From a checkpoint of a small transformer trained on Wikipedia.
Training: a variant of Muon for these matrices, 981M tokens, 7486 steps.
MLP neurons of a small language model. Each row is named by its layer, matrix (up: input weights; down: output weights) and neuron, and shows model dimensions 512-607. Each number is 500 + 25 x the weight over its row's rms, rounded and kept within 0 to 999. Numbers have three digits each.
After each neuron's rows, "fires on" lists the tokens most often at its 100 highest values on Wikipedia text that the model never trained on.

L6.up2562:481476540498495474481511455488505494487471491514508511492509520495518529473499535519527451467490492500497491505517477529471493534503487491512525553502455496450545536511504466518502455497480513523452507502463472448542482535511465529461480518523472517483497459439516443479504480488461527534
L6.down2562:482478489487445516493509541500501493537491509494485462484498502492522494479496510494560520463513551501507495499470507518474506487473513484502477485522470476529487514532504555479537472535503492482487533471466519478511516508509485534526484461518456506500529471549519521512466518540487493494
fires on: " took", " to", " career==", " take", " takes", " career"

L6.up2704:507491538461498467486491486464485469506523502521495463473507531528502487508483505481458497491491517462476485547494496490482528487501503503461516514510518512489460495529501471495450501493485504501447530487529475516505541456488537464481511521498480525514518524500547518481511498510499505504
L6.down2704:491489511527466526498476511492531508529482533502487506463481448509500497470488495508514505508539555512500536502483502472493477462474527498450499478507462463482534490476502500506525488541466491516469514549476512538546464504532504537524483495446504502494470544531499518460501510516487495491
fires on: "\n", " end"

L6.up2180:507518493514468512519545477500476506533525522501472523498488496533518490487525484514513545464489528482516478472508465516507524531469491512542494515546508513496476499492535510521479500491500469489538486500462527499473500518524510550527484529484514481503450493507517474508514515484504481494
L6.down2180:505450491481517478511523489475508506487532481478475488530515523502523529496508518452483468502483565535480527504499468502507508477467483529497474479520533475503502471497499541494565477485506454480498522497472549468511433493514507543490531514459499493506476545513499502521538518476454506517
fires on: "am", "em", "im", " Am", " Dom", "um"

L6.up42:499518478500497510475521517536512468530491489498451542510524494491447496519523469483513503519474471537462499506502522466514493487466496473488499519494481542514509443504520495476475492470490490477505548470505460495471524497491499513491503586529472513530492561490497504491501512483490525493
L6.down42:480515504497516498499489509508511507534475467480504475527482470512541466492530518540527472520511496509506480470472504459493503456479511481471538480471517529543481509530496475499482512517539479486502502541510528454524485460463496489516538468480525498506441546528531510456516422514501494501
fires on: " =", " or"

L6.up327:462506479481504482497459490499498469505496490534517542505563519489469552482509505475489524505455560527497498527514522482478497502524476555500477489550487518552506515510505504536475539475487513505514520489505455493498511487470465474431544513506509505493534525474479498517432499499490453433
L6.down327:498513543474504490503478521533516495485460501502494467519518504494500544506472533518544457500502485462519507548539523500525510511490536502481502487484538481495518475487507538476508500531515496509475518464499493508524509457470505466538517574471500496499489491460460527458502519547545510474
fires on: "\n", " is", " it", " which", " provide"

L6.up1254:474495459477516475509500485477508479474537459509505554555534508471508543469499487438483526508483503535433531489476512510501484508494526533519507516482530468508505500501516500490491548456497495498498490509488490483470525472459540507499478515553487529490538545477545456463509519519491549487
L6.down1254:490490506523585531481463518492543513513478486475495518499523525493478490481496498497518490507513502469471505474517549528523515493480530509543496530504502547503485544454542522522510513445494494523506511505492592478505538508474504473517546484551488470500517491453490496480560539525509509450
fires on: "\"", "E", " of", "T", "\",", " Ev"

L6.up922:493486497489504535508474469517488470557518455534538514510521463517476441504508489491447530504518543550469486490536561525494489502490495495505526541513491520501486534501479503519456489468481486544483512515476506499524507478496527509487496488469521506532507469522465468505534513505481506507
L6.down922:508479478479477472456493506478468434510519496495461488480526483538511475492498496515469464525489527490471456494532508524472442481511525498484465532518524526533476545483536516500504542499519503462471520460466524520539524495481508523537491479507501505502485516536486541467495485497527484498
fires on: " set", " round", " Round", "ull", " No.", " full"

L6.up208:474517564519472511535516528478521482515497479523481493529510471507476468499530502515502497488534476500522478428469506479527514513504488501484522566501474501491454482486458521522546521483486461499520507480507479513458523508459497521514453468493464492494496481523517500497507514481494490537
L6.down208:515510545502452487501531481499524520552519461501507503522502453504474486514521477491500503493511510496544522511492516515521499503515462504575496509507507443500482519474472476483485502501480535506519529550469508516483460479503498510504525486502447491543475421463488536509511488506495518495
fires on: " not", "ens", "os", " pen"

L6.up820:507529529502470509539477497563467535499511477508529494520461476480447537489480539508484492500508474530481527506483511515526507486524553489512505522513484458535516506498479486525507495548486462509509522538491532497498469535499514491480540476497498529524499479515482505492497523472524492495
L6.down820:483477541499498481508484514536486487493520502497527495512499520482492534503482517540500526490511438501463525488432452514541525472511502497495538496485506475532483520494513447529502531469510481503482508495492485504451516500464532444494515521497490537528480511496491538520511485457472511472
fires on: " '", " man", " Men", " Mah", " men", "men"

L6.up1231:534494527502478480511515515490483525527508506520497477485475475462502448488501500512499493477523526479433502529517489464521497483485445482524506500554502473447505489537519514529469525513539490556525485488498547544511518498494490470481526478477470507515530504518455479520474517507500454538
L6.down1231:532506501535486498524490477526473502532499505516499502520472507518508515518544464498472462525511493501466449459562484489479523477502512512498530467474514489496500499546533505480517504487467524508530508536496485501466506472477503523528506471525499510507491500527509481525516481494503511491
fires on: " Man", " man", " contract", " Saint", "Man"